{"n_layer": 9, "d_model": 704, "n_head": 11, "n_kv_head": 11, "head_dim": 64, "d_mlp": 1856, "vocab_size": 8192, "activation": "swiglu", "norm": "rmsnorm", "norm_place": "pre", "norm_eps": 1e-05, "positions": "rope", "rope_base": 15600.0, "rope_fraction": 1.0, "qk_norm": false, "attn_scale": 0.125, "bias": "none", "tie_embeddings": false, "parallel_block": false, "init": "uniform", "init_std_qkv": 0.0195, "init_std_o": 0.0046, "init_std_up": 0.0195, "init_std_down": 0.00283, "optimizer": "adamw", "lr": 0.000441, "beta1": 0.9, "beta2": 0.99, "weight_decay": 0.23, "lr_head": 0.00434, "grad_clip": 1.0, "warmup_steps": 276, "schedule": "wsd", "decay_fraction": 0.771, "decay_shape": "linear", "final_lr_fraction": 0.1, "batch_tokens": [65536, 131072, 196608], "seq_len": 512, "doc_mask": false, "z_loss": 1e-05, "train_tokens": 902600000, "steps": 7665, "dataset": "wikipedia_en"}
MLP neurons of a small language model. Each row is named by its layer, matrix (gate and up: input weights) and neuron, and shows model dimensions 416-671. Each number is 500 + 25 x the weight over its row's rms, rounded and kept within 0 to 999. Numbers have three digits each. A neuron's up and down rows have the sign that makes its largest values positive.
Before each neuron's rows, "fires on" lists the tokens most often at its 100 highest values on Wikipedia text that the model never trained on. A number after a token or word is its count.

fires on: " " 38, " in" 8, " |" 8, "er" 6
L5.gate1425:482495463531486504472488475525516471539496505492522488462486482462502538527539509494504496519497479473513494454525545519499526534518503491480467449474478489482458473465505462529554530481515507515504490514482501478511508510493490511482499507517528477481520511515493530514515500525501475548498507506482486498497481478485490540507505529486495457514512491529480478491497532520516463511493527506509518515477470557506500504461470470491517513478502490530543551499517484527487497506506492492511523495505516501476481485486496492473547473553523523497535578472570460505511518519498467463523522484477484509487476493465529491483505494499494561518479529539512516498524476493488504488521498518507533489503519521458511445500498524486514496528491430526509520491521517506489503449523475
L5.up1425:538507459521478503549492483526478523556490500537520473513496502519461484504472499535496518538521523505527509536472464484447481516518484522508509468471548501462482474476557493528482465516534499501513503537524463491487480441529485500516487525448517498474499587477536472485507520527466519516500481520509523470468502492461521514479520475490477488502512434501522505485489529495504493534455478477486482471521478530508509493479512537528487505470494505499476505475484494498495544519511462510477494501517498488488527481512473482515504474507492474522498539537517519466464500512511508530466479529528502559579459524456512520498521520466474483473484468525529497478478501526502529524529496470496469471525489501485489522515505447489477495454511503514493501481501491524509526497492482

fires on: "m" 17, "s" 12, "ing" 12, "is" 7, "ma" 7, "g" 7
L3.gate1609:477501475507512492475447539502463521502494515565464515477490489513496497528508479520485512486512467515496474498477451520493478442505503507501531471483520522528515490532499489488498481529465488504494454528518506495504509540525526522506535545559512503510491498495464508534472484460585522430529501512479489490497489512494493475450520517503482447472525514511517501475478530487555488481511533486518508531480494487535496487508502483498542504496491504497489534470515522510466543531514446484522510501533489538515519501504465505500511499473522509516482474470473488519521481517515453500532518482467515485490496483485465464498461505463517550497531505471492497484520489484544494476479517485523517510483543541520494548533514445500462473468444525526509523459476477501487507523533445
L3.up1609:458493439495516461454459480515504511502493513465532553475510499491534468450477487502542492501540497483483479505498515506495498505473521517482552511484538490521503477487506503469475513541511496474455473496504554481510516536525477500536518502507523473504495543500499468492492496502503516496539494490514493493470519475464522505480482506543532431483550497484468517510491473495479504515505494492528475515527509523533457481488498526539481450480497555464525522465460496477454489501498535482496483495480511480509478529455532518543483517475487483547486474502517525523476501485509492517520540516484493522550486468485496495514501496461535492532516533478525499481535497492511489497495511534476529478507503505506524502503491480527510504505523484465510490483486491502481525483466492

fires on: " on" 38, " of" 8, " in" 6, "'" 4, " Act" 4
L5.gate1433:492507475504491501452492464529506508492495489496475525483488499488524535482529516477512495465490508479501522522514515517511519525543545425493461503510535503515516468496531485502509418522499505457534476519528490503510530454533499526494509527529503526441451481488530505500492494507501545481501517504495475475483561539467505506508473507506477484488475513495500497503481487513493456512523509480479554507430522491463509487509486535445508484495523483479485513517503536490493514496445537493516501518488527481519525462479540519500522467474474468516489472475471504502490542554496510500478483502510441508483493515506538493496492492477490496483498528498504466482504522445512529495455481562473490509500510508437500492525500458481518546522510477481448459496466532499467527482514467
L5.up1433:514506501496495477511520493445475506485496480521501484488542469456470508497501489514547482546523497511446516475465497514461506548509523459500548525527493479499505479544469465524501517503493489471527480474496495472471485518559489532464487507475471536491516510505527475533525493493483522503518513504493532451513502501516530469488437484479521462517492501511487500478502498523527514496493434519478540494526433493512523495541532500502493501512474494499489498486474509470558506517518494528476519539475480452478492502520521458484509487462495486479475480498488530471456438498560504477478505517453531494489483516469510485481513520500527505452486556536493487459469506525488542474489466459498505536508476535480479492509528513481536539499492493499492522496531521546498499526488485

fires on: "s" 21, "way" 13, "li" 6, "g" 5, "il" 5, "ran" 5
L3.gate358:460525487532514468484491504509496548504517496489482517500493485489497494478495532500502527533467578480538549490504545486469470487487501511517519478471480570488502525470488476494494485470488485522523505501464486455467456481517533516524525529498466512477508493530496497512486515474517497545504520511537481481525476501486481486434507509507505474524512477452529473559501480518488451535487506507543492496478522481460496509509538489457470513480466510505491551504505489555487538459543520501486520526487512547507520524506486469493553487524496505530507514521497513509493478475487510536459498473488436502503503461528474499498476495463491513454480450469542504499517481510517500506527504495524518487493531493468494475482460481507522497490517529489534507510531453495521512480515480
L3.up358:479459462502484526543498484544574519494500525518456574488495471512502511531495497483509532482455486492521500473473434488457536482469488508496513508536465538512527531485529526507461530484488553532511480503520516489495474505481514482510512540483474506478493469445476444498484475512502525504465523473472501489503470501492494496498485521486477539531546487483518483507502505509509491478521502482503509475483480485510504502503467499512514536486482488468481454503508518521528490513458481485513533539555522491469505486534497496462477453519462501504453503479455509450493501464489480500517483465485462460496495542468468504457480507517565504509497505487508534493514473490489499521449524543490470471539557557513475517510505487463510466528506536475479544489488528520484511525474510

fires on: "-" 22, "s" 15, "er" 14, "en" 11, "tin" 6, " in" 5
L3.gate568:522506502489498520539472505529501480466510513543506487540494544499535532539568502491490466486536528483509549489505490482529500470524553499535510457532490478474505454493489483504517486500472453530514532493477488516499489521508507539512507513505554468498523510520529481518546507506519464539447514478447490500485502519490553500500484520491509483508488496511486489522516529528478448520513528483466518490523492521479517475485464493502499514467449538483427522507482488481504536465515495469503516499548530495504527473516455522473513440510486484463525499502498498501468472531495513499469507504484471466496493497461539516511498538538471500474469505480474517488499487499482511455537527513518543501545499486496539510492547518510551498513527448552508483471530514488494454494507498
L3.up568:534474530528499519447502521476530473489495445515482518492463513477516520553464515532521515513486508502513512526514529515527451517543545467478512503523488491445501508500486522475484495468483469500473448543436485477473509511478524514517450509539490493515495526483493521478497573505476542482492486506538519510503476510482509510505471490507499450483541497507502537504508477487521498548480545503535489513525485487496483533498537532504521523514542470491483493511500482559510522467513496471532518497493507495509513518511471526531491467473512530523518548509495471467475503505486533531492506475509500489493519509497522480500523503467503485495491500529503472482519500485470483504509476503469495475510498470540522546548563502511529490523460557557438495518485524510513466516527487

fires on: "." 21, " of" 12, " from" 11, "er" 7, " Court" 7, " by" 6
L3.gate1676:491461524536489508531528522506513516537524517527470498512471469483536559496508504534537515502522483505490458530513473463487488486498530483503503486490523511488518496484501524542487464507525465479497517509518508525527511511488486481496503514417536518533490538505514531485502482538509483517500487493478485515525527547525521491468450496515486509501479495531489520498488544494520504508538517457489516485486523544531523515502487465472472498494493523515529499464505492536453505539477483490484530519536468463499491477500489472477499506499488468508495450507505522533488530491517488540477483520517467519523509548509508468509483494493467526469492474477525513467532518519451471497549495526514533518488491477503482474504530487506480457459543496489525467534484508535492502553506490
L3.up1676:494515567525472532520476495487498482473517515483474523451482471486525508476503498480478484533500483501475462549552493483499438492523451526511455500498533534527534476504543509560525480444551475499464511480497473523440513523469516506490506446461474510487509516487520527497544505513496525485518487489508533515493476516459507498523459485497552447531503479533479533477513520456487484536476521515463490492499500468487494470505470530486535481471474478502482525469487531525464478530497509480531504445466508500483541499509423487513523414506540498456529493408509471488500503469501537502518482521501513518494487499471473466506529502503489526480479535483493525484506487496520506564493510505498512478529473497482489474480511522494483503530511480496509509497512480477506481552481488

fires on: " in" 26, "," 18, " located" 15, " |" 10
L3.gate1848:499476474513526491491477496522520510486532489515497447507452480517509514530511473475538528485558479504535500469475529455522478512502522518472472515489489451483536506475520524503542495525463487510483513517522465492517557518500465486521496511481505528466501533490490471499476524520490492480500502582480514517518486456524511512458509494463473498472529505532476527487483508485463502529537502413471473483482511525482522537473491445471478469497565479518500543491505476505517460485504487501517519465499506487530526519497495475510535472499524493479538506479536490491501475489492502490542465561486492555495466536508520531471486461458486460490485526463552550485518477508481510504483450517483529513532516512491486444500476518508484515474465452514507462479462510478535542539508516
L3.up1848:520485469472460506520536506458503474504490527491444512509498463470492501516483547485505517503520514487463474506537525548512510523498500500503493511503473525489517517462534534521454485479523518463467440512484480474493472470492488545567493465461510493549466448494520516481509529510490527515514495492485525549510478504475505508481493457505504522492498481570498471505503512430498454491483472494562508487517481474504461492529517516500474527496505453512496507530495538477516465462495496510469491491465487500510491494524484513536523532526538474446545510511535507532527499565479511506443472539478514492509471462497516497512529486472542476498483466487541489527555465539519514514502456534512553484509520488509490487485489472497526458505539490456512450470486510547519504524510502

fires on: ":" 15, " by" 15, " from" 9, " for" 8, "s" 8, "r" 8
L3.gate1556:510497462502504513504450466509510493460544461532480510478486489503497496478499527498479551501479500474474557489483539478475528485504491499500492481486487509520480497514519502507528522474527478447490524492510484513534522497500514492513510522502519487513472500505482473516520555514522510473479504515522532519509403459517490531477519479491478542523487515539522535503506535487524522505488517508515482529481469505479550488480535479487521522469537524503508481455477501529452495518496486423519451471496501506475478503503507472460512487493527456519484486478501492487490490491492489511478461482459524503532525508482547499522502536483480497480493533478496503512513426539464498483530454556532530499495507501494504508505494447530544517506484525509489502514488475520485510486472517
L3.up1556:518486499511538475569536523486548483476473507503472459501492509563492516509464506462509486506437493516476467535489516479513478453495492545507514555509514483496465505465504510463478521545495485549548526486477519536494468492479481542519505517455480498505463521522545506520490539509521504488482538551446485525489488447475516530454517500490486507531488518517574489542472489462531511504482460504440498473513491486501462527494475503503498473536515472480518516492455486500459513518512503496489516465560542548459510533504470494506510494509483522519509481515494482506517481485492445525540493506503503465532476547491500496474498522498506491501526507514543442486489516539493491496493528505508505458505542474516524502509536497549469550513500515478497532500479489503499480472498512

fires on: " of" 47, "|" 6, " from" 5, "\n" 5, ":" 4
L5.gate669:542480501540474459513513495466524526519519464544466530505517538507489495497491484529504475542527487482489468491462523497461493509502481463550499437525494533483497468501479510474512507468492484483544488495562504526525515459553511516501502510527516525506498503484475488485515512527514488448511492513507456501523501539471480500451513484491488518516526535545484502526534521512509498464488569471538496457493485534519471475469542527520502510539495463520515499479504544488493537547472485484526502449502535443494537486496458482467523481488503467476494474497498528494496477505553565509533475535500537525522486517519461474466540486486508465543496475494510512552518488500478474555510448516493430521490519512462495494480546450525496516495527488473486510528491484511488477515482517
L5.up669:519473468472491507495545474498458465524505507508470529495477502502506523525476481519489499544504524538495468513507522494488472519522435485462512486482493534476502502513480464506552511504482469503503498465487484518507505477488461484489493484547482511479521474506466511492539524538501479535490510481490483473481482513446485491471448511503483487526504474494487544522519518484483545531484509500518469521502492462501477534486489523510530501519516501523529535521503534557471497500447488420535498495495516503474540499496480488457498500502496499506456499551489509500493507488501509510460474507520516447501516532494483483501508568522494522507487476467523457505500509526503430486513480522505506498492503437502512556485504508543493521542480487519499499498489491496454519501526515

fires on: " of" 25, "t" 11, " with" 9, " to" 6, " While" 5
L3.gate1234:553509522514475462480482535465545536505449468500480514514469492518533527531493515493519475516462505511469495498501505494445494445501492516504524511479514530461511513477513484472491497521469480487471519448485465490531504474509526474537506515504508517469548506487525476513498502504531530494471532511485474534545506534486444494524523491465502534506482540492496466503469474516530487504501508516478521494497507496499492452499504456491519501495511506497535491552453538509464472534525520467486546512528489458502498539508474484468513478528494475516483479526511519464478507548495483508486513514461462516508487521490504497522480492515510539486509497542527507447448445521534451530482502455506444507516484510505456520514519501537498500522504479519515543525489528512469505465501470
L3.up1234:537455501514472518531492549484477480511469501509506499526475474526499493462496509525518502548505457509504523498466496524477573464466487515494538540555506503520494499539550501520494487507512493514497533495474483475487510523510529469503517486507487497499541502489464489486476489518443516520478477517481512549474517484522481509488461526497510499506480499469505505520484486491540526494512495522433505504487451533484510538460492476471498517503524496494541498514521529509485506503529539508509545546507509432494503488486503501498508543469519510525513525480498516491537512494502473489504480505538510515524525518488533501523483455529542510501501506490510497530522518504473480466495459523534436487477497485488438501490524509461558486487509465516518493496548507531543519502521520

fires on: " and" 40, " well" 20, "'" 14, " such" 4
L5.gate1121:481488515456501518535518483524511515474462512481508517488506547482523522457462499483516469517480531466523465518517560490445499496539507508516476483491461577538518469528478455509499512521486511524519507490504474549474507504531515529473477498515495529472540532536537453522507498557522514501434519498474473503461496496512542521514525510487483498549473504500478493491474506473488524497489502510537497486507508522486524470496529520475532533552517482490473508490519479521488485504506475471487473481515477484477458516492471501473465497485497472486522501491534470467463559501514478476460521484479500481492485498487489444490503484537547489534489533527537474456498487513533531491531509533501507531507502494506566485527501519527485473496523499464475454506493520456514564534500498
L5.up1121:474500475473533584492492522527530503472499513490536482481504506486524480489526517564562515499511528514514511519474463506537516520545525539515512523498487484502495447539503454494484520507502515459525541507494473484526491483495474460490559491495513491502503496491502495486488521471465467477475516529516496509499504491479507533488500548484515468485491463454518494535478532502456482524517486510490480515506463486487463517470480544474458491491503519470554480518490526509481504502501546504541493487479506519505527507484530481480525488487484489504441510509520481486506510493482488489470527518506450487536501469493520514514508545549477515542480500506504550466517480503500483488502501509510531497518471480476492523505521535504518478513485467494478489516449471483492499504487537

fires on: "s" 22, " that" 13, "side" 7, " of" 6, "t" 6
L3.gate133:501461475527454499507511543510501484526481524548472505513492474505521498456514523526510455489437490474485508446498477525461482476470519509534496520463519530514480513464486482505485461512497474509468492482443485495505524476461481501488417494487501496496532548531487485458448526534563493535520515489492438575495461517512519474494539494488508524487478469483530468509466489471468496544509501502541498481440467522540486477476529501504525534471455530475488519478483491472525502519529479483477525492534526451506523508456451463486518497530497486488526526513521538509473451448508454498458528483510517507470453511478487489485544521479461518492484522472529551514497523464537472505526512480448488489545485497510463477458472497492509532505527521504517473519473484460492500498528570
L3.up133:436493537497463487508485508523549482511486545475514508480492434474545505494461470520516527505498451479456494498488467518531477539454495488504518461506473464493499513480478519510475526520541498504537509488492482512499509479525527490478486469509495501459501450482493494481530501487466496493545508542510504474496505522553480537487474502502496520471519496479475501538445467538495537454529514496499453480479504508512485498502472482515513525472532503522480509471536503489492539458506575529493435520509498528522513462534495464467550499517491484516484518511492485444513488488537500505533478523499476498463451458480531528523493466510520533464512513534525475491509540500462490453534525461505475474484498510512521528536516488498477469492510492448483504477489540477531491432537473